{
  "num_attention_heads": 6,
  "hidden_act": "tanh_gelu",
  "qk_norm": false,
  "attn_scale": 0.177,
  "bias": "all",
  "tie_word_embeddings": true,
  "parallel_block": false,
  "init": "normal",
  "init_std_o": 0.00539,
  "optimizer": "muon_variant",
  "beta1": 0.9,
  "max_grad_norm": 2.0,
  "max_seq_len": 1024,
  "doc_mask": false
}
MLP neurons of a small language model. Each row is named by its layer, matrix (up: input weights) and neuron, and shows model dimensions 32-159. Each number is 128 + 24 x the weight over its row's rms, rounded and kept within 0 to 255. Numbers have three digits each.
After each neuron's rows, "fires in" lists the words (lower case) most often at its 100 highest values on Wikipedia text that the model never trained on; "fires on" lists the tokens most often at its 100 highest values on Wikipedia text that the model never trained on.

L2.up23:052111124135115146133124149093161130110125123166141153204101141140128135109151129105148140105138114133146108141130131085115072119107152168111093147113145126106149154109132126147111099117143165091125108119112114141117100128156132123112133126146147121142139191111108116153174125148099119136141127096139150126154153192108119153129113139133120136161131134146123156103133115132125095148132
fires in: "it", "there"
fires on: " it", " there", " It"

L2.up133:153115112141080130098120130160146150113157114126106129172107106118161126137147141138090173139146129117128147087105126169123153113127151167163129124131135142135136122155130114126149112103123077112145103125117139150113178099113103137156099133178135081121105130124128136153126147127104110093145154134096113126100129152117085153176115132126140127127122173096113144136135156097122073137203
fires in: "main", "several", "three", "jürgen", "your"
fires on: " main", "our", "ü", " several", " three"

L6.up249:141121099145132142127084094123146132113148174117138099141107130139139141144153118123148070115125138141101145115098145094147140111100131139131147172129097143147119111127101130113093123140140113133122099144116090145102122147116101165152133105118130111125121156144077102078124191137131124171130112106098150110155121091173143080115154119176129124115093170113109163126139157169143106177134
fires in: "in", "the"
fires on: " in", " the", " In"

L2.up507:135163111102135150114120166163132157170140113134142138114147144111125162112131083142125131099085129156129109150116141145111123126126108092079099142154141128163130130130129139112129148099128112099149117136146093133136171113096169133110081132131149126150138119103178104129106137110145149123072140122118100125131093114054180133153131150100144125193114110080147100117108189105131132191128
fires in: "left", "apps", "right", "joined", "called", "issue"
fires on: " left", "ue", " Apps", " right", "ø"

L3.up426:145133135099156134135140114150180136153160140092107139138127150170150142184096128146132154144100106128112140116101127140151112164121111132116132094141131146123191108103119131150084119138125143131137097113127136145122091133137122140094080080126163173116139132097083127117132126167126115156108106106087130112134117140130099161128098112108188165137129091081116119135137132103104117151095
fires in: "who", "when", "where"
fires on: " who", " when", " where"

L10.up80:133138115115098099150140126141093115156135114154100141159131081134104167120114148135133140092095171125140116143121130095081141109115155134118157147106137161145132133112123118110081139133177147121158142092111096141141150085183136154137141114127113109050124128113093145126119116140093139145125147124143130140128125085121134142168146100114113117091123125109117168156155134167138085144099
fires in: "in", "has"
fires on: " in", " res", " has", "ric", " tr"

L6.up308:138102135097120145107152097145190166132151128121181151141143130115135155118152111107132159148095131135168122149112134116112135130097155135114151112165124112118168130119137139143165153103087113106108147105145080087121097106108114148090168115110127076120076136111099091132092152150105166121160157104143160156151100137154168124161152163109141124143164111105140109106139123137087172154133
fires in: "of", "confirmed", "twenty", "earlier", "emergent"
fires on: " of", "ent", "med", "ant", "ate", "ier"

L3.up744:126125129137100145087125109144104125124114131149148157109115097136140171123123165117116154108136155106125115137098156124164107110146122068125141153124114145110134136160127121145119156133172101110137113122136141148102183107132158130135138108141140142108175147117135138102108169111102136141144079096185134164093085152163080109173092183117152164114147122111115105136131092102128113119130
fires in: "its", "his", "their"
fires on: " its", " his", " their"

L2.up118:127093105108131099100132135176160147102144139144133178124138138164153114155120067147116148129151163130122136095146157157096133136135086129127100099114127072153176156158118132123168109109143101153128106120084148122173112120152136101113149141138135151109069095110109109149135167110118148127145085157159104100138103150124107100151121142111156105104137096111117113125174135139131118146158
fires in: "early", "united", "late", "mid"
fires on: " early", " United", " mid", " late"

L8.up119:130121172149129112156145108123171092101122168154098155176110131113123142145133142179080132161108127156138149132153105120136105146137167101170103123121139139124157132136108093103139150107118147075145137130101152128131152138156160120133174127157128124142105155095091138150139138129103122144150124086157101108102116091084114133105137104111161103115084128114109072136114101128135121125133
fires in: "to", "can"
fires on: " to", " can", "o", "u"

L2.up223:177118132117134115126132161143147122124106105114139107128102114120109098119084112121154126106147096132138082106152112117155110125132118141149121173104161109137145137166165084120149167125149172129127084097148096134147102110111082166120126135097115115132125115139114091152079111126169137077152149138164162137094101135139101093136114119148140148151182125114138127057141122145102140102129
fires in: "an", "chamber"
fires on: " an", " t", " ch", " fac"

L8.up21:106130092141158128120130109176117159124139156139128099149134141095123136138124085100154156149148115126074096088094107146152085097132055150123121125102151126168131100109152121122125190125100117107157091131140116111129109096161138165141134127125182147152140127146152116117130160113141184127153164152108097096131118157168167095107128087087163128139119141128127078120133096119094129130104
fires in: "a"
fires on: " a"

L2.up105:129105126086100123187139100121136148106093173107123136143157115121114156138123092148154105109105200200147131102124102141141077148110135135177108148148141114138107135097145110174147141108135109191151112114077127127087129120136165114137090079093155169121121144138073135109111118169129122094118153135120095123124123125165132093121111108116132177129147127158081119141109130168109142161136
fires in: "after", "before", "when", "following", "utc"
fires on: " before", " after", " After", " when", "ollowing", " UTC"

L2.up240:135126149084104143157113127141106121151124124104139133134140116123092091125112131106119158110112143097143110106123155117126124120135106111133114165121154105145103156159145149139138118138094144125142099142127157164078107146130148089125110143147135133092128165061130100124105084122101146130133131137124120077122119132154099142132128099130120171137094180130164087148143108162136112117103
fires in: "code", "n", "agency", "emergency", "e", "i"
fires on: " I", "ency", " code", "″N", "″E", "elf"

L3.up423:116121169097121115114138142144127125097117160162085109094141125107119126165110127091104154173127147108105094144174129102162129124132134097189143179094156138149145147185119074096095140114146147114116077073117164094117088093124130138109125117101113118133093155120109121106111127108142147129188129166114180129164137136140111129108137131159147166107147153108132140131129077149113110175133
fires in: "an"
fires on: " an", " par"

L2.up688:128138123130092187105127152166141125135114129150094108107185178080088107163136140148136126131088144130122171130092147105122170150115117088145136101142149121114138142117143103117110135144138086113166118107115165133099091119152121158163092101122135146152128131100140134075125154149135100107111158113116141105081106108137078149160143164093109155153127122149156124164139145138115147123084
fires in: "into", "about", "without", "to", "taken"
fires on: " into", " about", " without", " to", " taken"

L10.up365:125142109143159144115144127130121094123138114143120143126108127174128117134123168139136129140129124141081156131177156119114040128125143104146159106126138079082116103106114123141122115156166115137121132111103098139167133082115105099140108164151155115122114133103125163084123128110139139131111180170159161132161093120115121084127153156093118144135141123134098151125086113135124129118102
fires in: "s", "his", "its", "her", "the"
fires on: "'s", " his", " its", " her", " the"

L3.up395:091084168128154113139103134116099190138132081115113118123106119094100128107136163082113152154171098128142162125155146081139139127094095107104134136124149124132105125149087168086104140150145144141059157135105139152120125106112112144153099151130078151151114107136143136158126188145101115133119079105126121145166131131154122108139106138151105156129115116181143136128160125118116107151121
fires in: "took", "make", "take", "taking", "takes", "be"
fires on: " took", " make", "akes", " take", "aking", " be"

L2.up483:112127097127147113135084116128074142111130166122142138103129162158146127154111118109095100149097103172070121141185176135109135113151091085141087145112159145117147077107108174120113159139144138134114143099136147177165084147168115132084102149127143177152129118130127101106111129089119107119075110157145110161102129090109160110128125125187113098104119143179093130133157132090125132148130
fires in: "age", "population", "were", "census", "average", "living"
fires on: " age", " population", " were", " household", "ensus", " living"

L2.up598:158146147094126170152095159120132140136134121133139144138101133135121091102086113148153115118111078135128140133112108153166119107103094107124118160139093164142108136102104144153087176137144172112176126192130122120118166129098118138125094082130075102143153136119107138096101139165110098115112166136086140157138083117117170120080140111109137136141111155128126183136111113117144141120073
fires in: "born", "headquarters", "wife", "home", "life", "death"
fires on: " born", "orn", " g", "quarters", " wife", " death"

L10.up570:142129121119151162147108109074083111138145131108150133122115102156133144146121104152091116062145154132147106100125165139141122138128157127125097119149171100124150149115130133162143144164132194136117130098104079094119098086137143111092138170113153101143118140145137190096161114126105176118117125095148131130181130144108148149164085123132150168148120138100125143112208124083132131135166
fires in: "it"
fires on: " it", " It", "an"

L3.up111:127129138129103142151125170109135141121161073113114140143127081141102140136101110140072158128134128149134125101170145099143129133160109131137122159128107143132120092065113112124169138081141175148093112173110103110148126095117152115135083141136115156114143165111178158087140195123104160123080090138091151126136139148129137144154128119106118165131095147153106120137118058173128147134106
fires in: "of", "played", "born", "matches", "after"
fires on: " of", " played", "born", "ches"

L6.up458:146133145079142162128159117131104161123082095157095089134166105117116143145166132180068133125162132126123120121078126115123136119126103102110164124132133115131094122114133102103120149065137124092119120113124138158145141129156131097122140094115153130161075204099119156095135122123117143128146114173117100132125145148127133127109131111157119100146099151150109156164159120168131120111147
fires in: "to", "such", "of"
fires on: " to", " such", " of"

L3.up615:140081105128143091126078136141153104109155126149127161103118085163122128106161145139151120135149111123113121132129098149106154196124100144142100147132094159134146159160136118124069140132098157151132087117143081118126165101154145125108109091125162112075119128136130144143136127120132123110124184122150133143129133104155145124130139159089083174163140102152091094135114100099104106171119
fires in: "to", "with"
fires on: " to", " with", "ing"

L10.up15:146134149109143092131159148145156151190101123154122101136100110099114139077188129117116125126121142122136119153097104117126140124134083125153113121118143138144139121112079124143117110135133170090133117111129110139079099133164152153127093130136102072100152169131126158089152121119086138090181119107160110139119117099122098148099156150137128159161088125136113144145129150124148106153145
fires in: "to", "could", "can", "would", "not"
fires on: " to", " could", " can", " would", " not", " P"

L2.up281:112114145103121095111127183149136133126171137084137137101127126142099113141115154159097138102119147095117172133148097122138169135100113144149147097133146112112097131173101147129100153109128130071127093105163175154155147089142110171078120143136103078116100146104149099114147096151139140185134147120117114165117108113154057114120133145121150130116140108143154132152119156121134131098092
fires in: "or", "in", "to", "up", "even"
fires on: " or", " in", " even", " up", " to"

L2.up101:131135154187137150114107121119135111130141144124095149148133043072125105123130148137162123115142084089102138108124072104158099121120121151087128137132111131143144129099136129116150148129126098170132099175102147143095129098079115125117104168136143096094103167099132092122158102138140147105116123092120145097132112164163127125132133143154135118147110155128129106078145139130120104151124
fires in: "a", "jürgen", "best", "first", "wild"
fires on: " a", "ü", "ild", " Best", " first"

L2.up574:151088151084145145160097157130187169129125092151136143110109115098120143161127087156130142099071157127131125104138134152119114133113108122123135086123172191136139110125109137149157169100136176163118145140109124098109180105142140126135150156109130139097162109102122080152139131133110096103128111132133116138101184143120106108112118120110166121160119163112097089126135090085131139143145
fires in: "career", "works", "information", "songs"
fires on: " career", " works", " information", " record", " songs", " work"

L6.up733:191171134173119184139108118132138106152125150153113094113131154136147126167087088131131127102127158105103104133142153112126112142136124096121110135150139105089135113104143093149118101148146163125156118080143131121119152120105106132103163115172150150133112097153125156119089062103091151108152096159170161127127142109132095172133141100135107151109097121098144140144154133088079130167109
fires in: "that", "it", "city"
fires on: " that", " it", " It", " city"

L3.up206:126166136119172132118108163134114163110132114165112170111153118128077102120105096151116147109124107141119128139132110129132137100141138057153125130192113135118123085109136128133090140155134131115155129136106119100155161121112166191153113096097124145110151186111128139113136117133118150116118126125122070120159098116072142129117123131100077125149131098155121103128127097155103139149172
fires in: "career", "history", "his", "life", "he"
fires on: "History", " career", "al", " his", "Career", " life"

L6.up141:154137125146099097131103139115131099123125128158148140132098144129130128112152133111106157193084125120141135127112128119122112117121100142099129138123129127156081145134150123099127166126160146110165112119124124182142175106132146132158124130081102121093121123117127134120095074110124149141131086144090144125134136131129062121132125166083164110098129130102104129132169117139112172146149
fires in: "his", "its", "their"
fires on: " his", " Ab", " its", " their", " ob", " dist"

L4.up751:123081107150126125108122133151123150184108141121090085168141127114137080170143128135120095110142147206138151135120134100154122142127148138153156155132146140100190125127107123104152137154161183151136172115145139101122131084135112110139130172124122131147109092101115102113103099169154167133131150110123114139150098113162118150114124160146161111098159127128126123122155129120123093111146
fires in: "of", "name", "and"
fires on: " of", " name", " and"

L2.up350:145152087119144158088078185122166092138108144118109148147147124159109135106095146094110116152119134094118159141145160155167123143109105148153053141061126154089167161159142113142139152115147113129123150144150105103160123122106110140154146140104155064114118145142122119145148155118127096139124114106113153110111142132090159140130121100117154128159104107142119106137127153116129143116111
fires in: "the", "on", "issue", "in"
fires on: " the", "The", "On", " iss", "In", " The"

L10.up84:122107138149142116124096154174129149130125111116132142157140144073109147145116093127129100118199168159111132141124130100125136098115146125135133170111118143121124128156113120145137128141116149146143098150137136147120144080115116160163127151099110131139126169175101161084103139111142165146133103149131125077131144141100128088111111129149099141110138119103120142099127130143141144090137
fires in: "an", "found"
fires on: " an", " found"

L3.up51:160127159108135133154087098136102161134131119121148115135112126128104130115137146149128067115107139144084124124111124166141172103182113145122111140179073134161128110134115108159175137117139124135131118138102118132097095077124138153135129119116141086118112110118118144156141104129189122119135151111151143189134120131121124118158118151132147122127087143106166130149146123083125112115117
fires in: "and"
fires on: " and"

L10.up87:119126089164168110115129166129141136137160136143130137115142158147104141177158181120121102146152111121131144112139146134129136140149086128140111131089125149134130141082141140127101138087135114101163156100107076132112145135141173135148104114181122091091133096136205158107082152081113145139130159171127098097105125147118155110125130116123121173124078097165112128110112124138113138131150
fires in: "a"
fires on: " a"

L10.up323:117125121128121131137106107140130137158089126135092140158126160145133153161114169138170128117056101104127129131116172104152118104132103121148123149085193125161157123071128102136122101101145151152122129114180119146111115132145126116123158111149132141155135109117137143125141104141119139128134187045104127108165126130108112147139150093108105159082134095108156103148108147154133096139136
fires in: "that", "as", "so", "there", "soon", "yet"
fires on: " that", " so", " as", "et", " there", " There"

L2.up63:115118141154111144163122126128185123128133165141098120130136122104115102119138144112112112126155119158092119125127106113138152161138095088166128183125142153116118111138114165134083095079116160194154142119168095139131145113093115105095112109147127109154151081105144122130126099157111136147107147105105179162142139093102131103102140122114136117102147134111082158150132108126138130118136
fires in: "which", "website", "language", "name", "species", "family"
fires on: " which", " language", " Website", " name", " Species", " family"

L3.up420:137144146093123092138101066137132124171157125140136106108124143148125080119103112128116067105125123115086108161114122155149145156124106105123144137141188171137127133130092124179057137112140138125147115152156149131133111109141095128122096113116078127130141145146130134136169124143143137123166152114106146147175132164110138073122125092139129127129113098115126163122148160089131082113111
fires in: "and", "married", "isolated"
fires on: " and", " married", "ated", "ed"

L2.up206:124073097080141128096118133166145084154127134129126118132168161125131178138138156122114152140124168143143130154090128140153140154118094081135158097124145110143122182142129102135111118151121145167120125139110113141149138120165112125160083158107098125123068093135170150121104134123128138126123135114131152099110132082134145139143094145105157165151140109147146107154142159138099127136109
fires in: "to"
fires on: " to"

L2.up217:143096137146096148078108135106119104139119089110136150130127113123077166135115083136121119165129133131157121147122106127160118152108137135165188114177120149167110171131113142123131131138136164130101120114125130149127154111123137141148144151113104130126113141084102079163144108137148170118120169107173134076102108093129131169140150104127128089144092116152142093138109158159152112154141
fires in: "next", "last", "left", "right", "way", "victims"
fires on: " next", " last", " left", "enth", " right", " way"

L3.up753:099098134135136126142163136134078128126172165146104136145183095120113144163130147143107132147142132112129096111125089100121141143151121119154140083131087132127098111119105112139127127101164119121086113172117140163136164157167176104098139088145118082175117152128111141116130116130123114149121117112094065111163137103140119154133133132145091129096137063117111130133109124160120137184101
fires in: "that", "said", "same", "because", "how"
fires on: " that", " said", " same", " because", " need"

L6.up519:109143148116171149127153175106172168148135136088157106136149165135102155126159167089131091108122132102104141090096100130152103119159112144095122128133110095146095103114142176117105137091113107130146090119095153153122147078078156142154142127159132130123158121107154155119111089116139124098117125148092091124123118107137163146139111117103147156158122127121150083156128159113149104117148
fires in: "a"
fires on: " a"

L4.up328:129121133112127098135106133148179128151161140124131133180084156158142118182137144143124129117150117143114095085117169107132093155125119121128168144127142155139132129108117117139155110133104128142108134117117127135091083098123148069097142110140180132104149110146074109106159137116122126128152121163114122120132126130111101128150076129122140148112141110162103176104146101138098109098156
fires in: "after", "before", "later", "year"
fires on: " after", " before", "ay", " later", " year"

L3.up53:136127190158126152120143103191162117165144060106129127119104106125125159148130145126097145129131169163132125154131067135152150129113107128176110133120109120089112144110089113099114174129154108120135131150118117141132137172150097140105139168137131157133108105149117130145085085167153148123129110132157091148081102118101132106131141134117097111174141110158163129096092161152107149164174
fires in: "to", "with"
fires on: " to", " with"

L4.up683:103085074159118128149105131143173101132107114143118099159171140124098123180114078146102118102123142130112130144135117164098122137123119162146122108133093147117158176147139111055128133149144083138127081127136138130100133162131115141123126121094140115083110141126141098135101153110173117136173114118174127101137118155153148134140139062168178145134115168125102119124160156120128085144104
fires in: "to", "into", "united", "n"
fires on: " to", "3", " into", " United", "″N"